From a checkpoint of a small transformer trained on Wikipedia.
Size: 12 layers, width 256, 4 heads of 64, MLP 1024 GELU, vocabulary 512, 9.61M parameters.
MLP neurons of a small language model. Each row is named by its layer, matrix (up: input weights; down: output weights) and neuron, and shows model dimensions 112-239. Each number is 128 + 32 x the weight over its row's rms, rounded and kept within 0 to 255. Numbers have three digits each.
After each neuron's rows, "fires before" lists the tokens most often just after its 100 highest values on Wikipedia text that the model never trained on.

L3.up1023:118122154108122113085157160135109146147118074122144147147097114147119100098113169120213099137133172093165131134147104149101083127132181147183091127162088111190144097104169164118110072126132098118110171109137203153175146126141133165175129181147160164128092153121082094124145155089157181161145116141096176132103146164071129125128112117127126162135151088085123128111071122133143144156104
L3.down1023:097091126169164141103033127095145091120161117114094117137120122135108093157233089164108134078127183131126163087179214119148140192166132079148126141157137173176130080122124103092140165115113108116148088146128159174105097111178109143138124195095140109133178123107107100133138115060182100080153110166165163140108098145142101107132156091122095075109108108134137157093155151100136133114188
fires before: "e", "n", "id", "ard"

L4.up319:137185141176148141120083109140060116074131170108061181114139159157115122182196152122123122094105156130115125105145142170140148120147191104148096134163120113095123131074181060122107106130140150186116101115104137106115138174141145182094148152184116154135154129137165131188140115130188110147166101062123116085082131119113086068174120085146166146093173165179077059090095103154119119119134
L4.down319:096140163175089159104099128125135197088126183117112134165218106120097098173111155167141075128107086128135126137096123180074173114172121068134131083197149113133120149075096152164163149068107104130101154179123098143092122171121115069169140112156181127140157188118146181140121127138205103141158119124120157114141187121151166140122149124111063113052193119144157129106150186129108121160162
fires before: "n", "S", "an", "o", "k", "r"

L4.up270:100112155145172112131120147144076129098125122072128123119086151134186154124161172129097164171132134165073106115092184050120120037194138119101136129080196178146112131135120156167130066101138134138117105125087132160129098141086110092153102131198181104160109103117101135136157090122141149156084144148145123111182095058100148144114165103162186097077095159095064173087120080161166082176138
L4.down270:085082141106103132102110126180141115154125170117127144111069143093141137172079093166161108124100148132121157110193100144073150095045177108142191120089073103055149168126089150107086166156163080108141172163154147139112113123116107102147166141140090137096130108132200139105085135077172099103125145166107133151079079162107125124166141131151115112158133167156178169128104166127177129082065
fires before: "al", "ic", "at", " the", " in", " by"

L3.up444:193098169162058131097125137134119142215126093140141145162141122100096144112106113114138195101137118117069113108131134185098146131123118183171106102137148117096141045124169131151093116085088098120062123170122136166145159127193124138132169130131129095112119118120105145132179117100135100055132150164165145117152138066086095140149174188066136154096136138161173117097135101171088146123139
L3.down444:081058082143105198093137157134156093136163146181151097141114086168082050139149135123141173069116143137154096106094143138089089123076154116100142104104105133106094123129080132190208108168201147171143143152131134162092097116112151116147163118065169079125143131123105127108052163142108165162144078152122158087113091189093098091140064129114141115089160134121181131174105167115110153143118
fires before: "\n", "\n\n", "is", "un", "and", "on"

L7.up690:185148115175123132145147083172126122088100151092168121108129117134049074139147134177112146150082159162122133115047137130178105088082150144116114149172128115161181099152129140080121088123120113161188166133131131175117121113157094095073121114147121171133123109142105110165185223143107080191081103091093130136195123114110118145126128133153136117122092118112153142109135115115115129135051
L7.down690:055087135146083167120150077103121133107142117144130132165096163114178135154136069187139052096204099150195164126139162177099099164112130135136152045101147148134141171136139139087158154092096134063143144124213099106145104172147193109098173127093118120119086155165099136100169187136153147146124116147173120176125162178086137092162110120144152123111163137100140128188150098134146114149146
fires before: "e", "et", "on", "st", "{"

L4.up460:196098166131136149118139150120159141115138111112132143137116133065143189138127182182124127172181115072092088183170108125120162119198155095055102174158139055183178116105112119087102094113166139111069144118092100101156109037100165080130125072138124174160122178162105176114091134112094064206083064171119110107152192105088145172111103152125137103146138140118170129103115159121075151128129
L4.down460:174090116075124095141075116144123136132097160120071132140111140095137115162095102163134128173149142140078133119185126155162172098119155062161102132141092152117195163170132144103145151098136095116080140148131160146052195053140177104128169115178081063105196177193127123084107155159093137127140112145128131132139129113082143132155125103149137123124104157162168127123103144158135134105114
fires before: "ic", "an", "al", "r", "ian"

L7.up962:137095112192103097066169103138141115161123092147133129101166122106161115108154117100093108103192165164140199139133082145168141090127154149119172115135121107130166136154071191096173139121144186100108103165120131091105127156122172126118118058184172135094163116153105100202144147152179189068103208114136141099115147110148119128123101170141165107097097138130106120164134076119112165128143
L7.down962:089101115087107148121091094153154079129107165132145149131124147129152211147116070126153162137113132136170112133153108091142095164102163137165097117153162108106155144166133046182110085175099108149125061104130177100128136143140166118152102144151118111134117158099134088066141072126183115111151180131107150147086139166154145129115112123155137099155104107145119076125098102103028082115071
fires before: "ver", "p", "ut", "c", "t", "b"

L8.up592:170128130187065135146108117157100122107116126097098111110137094183080118123139137171187131154161132144114127046126139166141117130104099108092123089125135154096096119121184114093160140206106132127082176123118107099103109163099185074136154086073224136125058098128108078178086120096172116148127165133165124094083140120117104164237125207106193088163158145105141167156136109058140126126103
L8.down592:138156122104129085149153062154129157092156096140050114119151116038157131164159192103144093155138122134153098080048074090117136132157168139144094089125108049110107086136138098105108142160125142155113160133153107121172144144165180094092111144111140139147071134141107163065169081146146127102147169108169102153070147152185126187119135100125104128130172124136142096136151133109126221141115
fires before: "t", "ing", "ed", "e", "ts"

L7.up194:156108085175083085092113187149110189088135117143120126114091141144087099116137078145116120098063089125147144073122064064133093097127109096119141129121109126128137140198183144161131149125113141111168114125079200115155119120097150100203099090087115081130158168114137142085177160159113102139164064152118187091092113114133108114139151121071192195153123219057128167192144130125167139093124
L7.down194:180109161110129155107152150122131067138147145065133119121128114131142131174140117152155158128092123165079135156116094097111111136083127083122101115103112173168156139124115096114073082165094147149159072188120137186177173161138102090124140123188126086176138125112139114095137128192110102106109184186076152092094092129158160077186143131083113152149158055163091124112094143084087156112108
fires before: "n", "t", "ch", "ound", "c", "ate"

L6.up466:116140124122120107174101131163128126112114169116096093115111155151137153126172146087051141153131113124091075155123158110120140143136178168166103112124144140153146088136159187114109176106119105104112124089176080110107104177085089156164171095138100132155078085124116140112164205121169087158088079109120094157124134093105166114139136189119171154150136200108161145129169134140156113159099
L6.down466:080090128110139098114108146108129113107097125158083071078112146068142124117068093130166078124139065125082035111136091117130145104150116124108133144131113140051162082112118098121139146114117150114129079191159086131160129153105139153147146171126122198153135120138106114122119174168129146110098079145124152133103145109092073136139105128115119171157102107135145130101083125116102144149138
fires before: "ic", "i", "it", "y", "v", "en"

L8.up453:100144110098157123105124185134139056118118125116050145105114164121115139120159133157149140051112141152160106101159162101097181110170100149165121153139083155164100164068134167136147103112097107174120128104102137178090139193116127167167083072091091134143112125096108093134153192129127136187097195138134094158156139208085107114069119120097152161091088157134162118143156140131148130164192
L8.down453:111125109103122166132108163129158148176106153179087105117115169122157156130107255142162142113101094190105153170119147109127138142059151148114184099165072130115171170148132140168084094134110177137143126160161119170152068155195105157105119126115044069077111121138107126116144137089122095086126119116139168147154089107096062144155125117100157122100082113161133094070127142052130123103091
fires before: "ic", "and", "al", "ish"

L7.up78:095174131135065105123103136113108156126037125151124125145113155132142114095111120115155161180174099135133131107114174124070097111136076154146139131108078124100096081131181137113141082141138178145122117162115103115124112084106167110149121142115070198153109181098172185154127154116095147208119111090075130201107137096136093123150090115168201137132123136153157152171148139124084112166113
L7.down78:090123167095123099118154140114067139132186145161125038134178077078162132228093121131158130147136082134128135090120152169122125180151075102105052098173141150055113128132154120148158092122158145176119099148151113195175135135157165120124098107101156074109140132080124129125067102127163214132130168104143129175051160096103130130135092136112099168127138113127132137118184135113091111151121
fires before: "ing", "le", "el", "l", "ed", "e"

L8.up492:185070143151117126170197141118118175154122128109212187131111158116087101140186120113122146104132217160140181099158119144125107189153079173161164153118059137134108105136106111095112163110144132173144126152104161071113148069112161118114140136165198088103133121110084199163192175111084162100116076154149139157147133132103114138136200171098167124075141102053126112071078131079179141136097
L8.down492:102142138132144057175071125132174138146127139159161085214105174143098129120166101097172121142121151156163197096134114128113155133159113123177099128170105119167127098036098172097115154176136133099094068139073145053056177141154086124126140175190120146101190159098126125135137120103135085103153169169149128100163111146154150072153150152173130042189172109117128136139159163077111076186092
fires before: "id", "ent", "e", "ol", "i", "el"

L8.up481:125114102142090114120121168078145152087173122145133121135144153166132109119129162174120149144089089194111128086120158147100108173118125083141111213152094095150161119150154135116070130105073114096094101170132104111108206099168102142129200173111120184098110077147091051121111145077122147126103118153132092120099118121202173103096125071145160150183127173164183130089110164150099069124086
L8.down481:172116171109112129166171156170117144162131083186077138085133080045107125074151115125125100160099153130111104126070096071139128137136108103150146131148139192086132117118116154199188159151135170109149102129121127145154150160136101139137146111133169088121131144117144106138123104132138112099158084154153055146115151136111060115095125092116199158152102120110188096130142138129126139177115
fires before: "v", "ies", "ay", "es", "en", "ar"

L3.up250:132102176137190089059065136171136131158117171095109139117117101139126158138113164161134119139124159118119114058105169116196087083113092200118148125081088168135101129073176097141136223157077137130153128123154165116156137102136101138089143118092115174137109099127129152158113140162110095170108150131112126148060137142096160118070118174120121149183140088108125158199120103138104124124098
L3.down250:172078123138108091131182169152103123138140152091124117130190133099085174153155108164129115129116103108194106120121161174146143162168121115121107135137110126077102114112196068120151078163151097091127207138125176155171160111071149074181079131105117113113143083124119092124113150126116121097168100081133139201148165150152152135110135136117095168122119058134112106186183117171124145196085
fires before: "d", "e", "qu", "ing", "ed"

L3.up436:123138160124122148219141072086101170133154107176168125119164104092173158158080114157093151130110118176154125056093121136213151135141161150135122142163154088120104094155095152086123112121179125106125148164167190146133124166158128108118110112102135087144156119054117137131112159143146119126137137108123148177209119187166126153119157205136166153130138138134135172137149118079104109119162
L3.down436:176093110089132138178134143159174168242154093198118143170152100076136065182151155139176157073148109135136143085129181132187138115078100166113130155105213107095082115075072140125078129094190120152120146113150117145135079127101131129123152108168165119100178184100124120132101129094120104155135117163173219125110081159203120135131174172089119074090138160108142170137144177117124117127116
fires before: "\n\n", "\n"

L8.up373:128149160134097159120069113160077152059131135093117133122140112172074162107160104159160151106084112118164116109127133128145111163207156158118086167172059172137131120139164100118166119096077131152148095083095109112098124137136097130117100116141136114150115122123136097112188163149134139140142106101151105102099178097090117153169192080131118167120139174125159094132133148139162074116142
L8.down373:134117144111132160095084103123141148127025145109155151145135101196147127133144140134112149043088136159169166154150140133168175159117107129110116108122104165153109130100111078162179118124148100153094098126126158111136185168107119116120145092155126093111162134138128072142095141141141110137159083119102133126165128111137138162149130087111154132137172100078099107142154124136217105109136
fires before: "o", "ear", "ro", "p", "s", "ain"

L7.up685:194147170081145062142084105160116131119095138056121173154085125136092132163134114199114173113134132142152082148126117080151103167074161139121103163141053182109175103106150153137141143103051144107187135153147071131158199119149100141169161131185199091086148133142152133130122143111148099119125081114177142118126104160134134158049170108125110124157156119139136210057091115107161106112117
L7.down685:100158137138146160060149154098063124088078144100123140181159148134241058180152093158124151125130172181141095125134147118189094057103108093049131145133120096183118112117130137131140080094174131101112122178165127115138150169124144173119184119138155144130166134118129117116181177095151139166119095122127157079064100097155143134148116117130111125068125138080075100109181111120123111127127
fires before: "st", "ed", "s", "p", "al", "t"

L3.up309:156121131113120125086117126114152159144104095094061147148140101100155084160118110142143145137235123100126153109135129071182131052126110106146174115192106172152069088170178117139093210144156192110196153063092116128107118149154130158123135114146200158134130085127095176110108092156077085102137164125049175184192128108116058132180143086154151123174124115150125064161137159130168155124109
L3.down309:124098177099117123222112133128135140139122108134084121117132145113114061123109075155133135158187145070158119089132158177085144158081090205136099103175159139094170171126073124148135087132077168126140091120167043119160150126113109207117203168165156123169083117114147103103149105157154125133118163058146091175167116231126103116145162095101126179101129162105091158141161122164119168182143
fires before: "e", "d", "st", "t", "or", "our"

L8.up733:130094082104123119082119143093159082064115143130184136176140116102071110099115132176117134178077151103105107144161156117088088090130100139122128166107149100165195093087125107104093125120139134096120129136102070083133102132162076136167125110139116140052145121107125144141119191144179166159146141120185164097055110123185103128169106135141154128101141058149148099173062149136094074120131
L8.down733:153099099142158152142134091148125103103112152116183119129187125092115154131151125166125124172083125135106099169173140172100138131141154080143191107131165088113177107038128234095175164127122111107093108115102097107170117085149089145143099119175132147138118170173143114143126150159106139109105117101170131091117150142061126137149126123130142087054168135126174075207142149080130109073099
fires before: " ", "u", "r", "ust", "b", "o"

L8.up747:059145098123101198094078099133099125127188139135114126128133127098126090135102107165151108183141164170154119091115161100120160109125106103126118080175135104110114134088161149095176162129073138180114160156133154168133112150130143107132096107123190191084110133119086154143140149144144101110126129081110109158153136053145117148101122150104179117114114139162168133114148089087125162154106
L8.down747:097067108078156135079097134154091171094142079140074140125167137116138116131118124172174075161178105114132154092132175164129130077055124121109090099123070098059131175091187129126169146128086109194122158167139097153097130190108150082108147120129167147098145143133054160091088164147151129133098132108134088155057083104098120177113120201130151099147167169159206098095176111123131146135113
fires before: "ed", "es", "ing", "e", "em", "ment"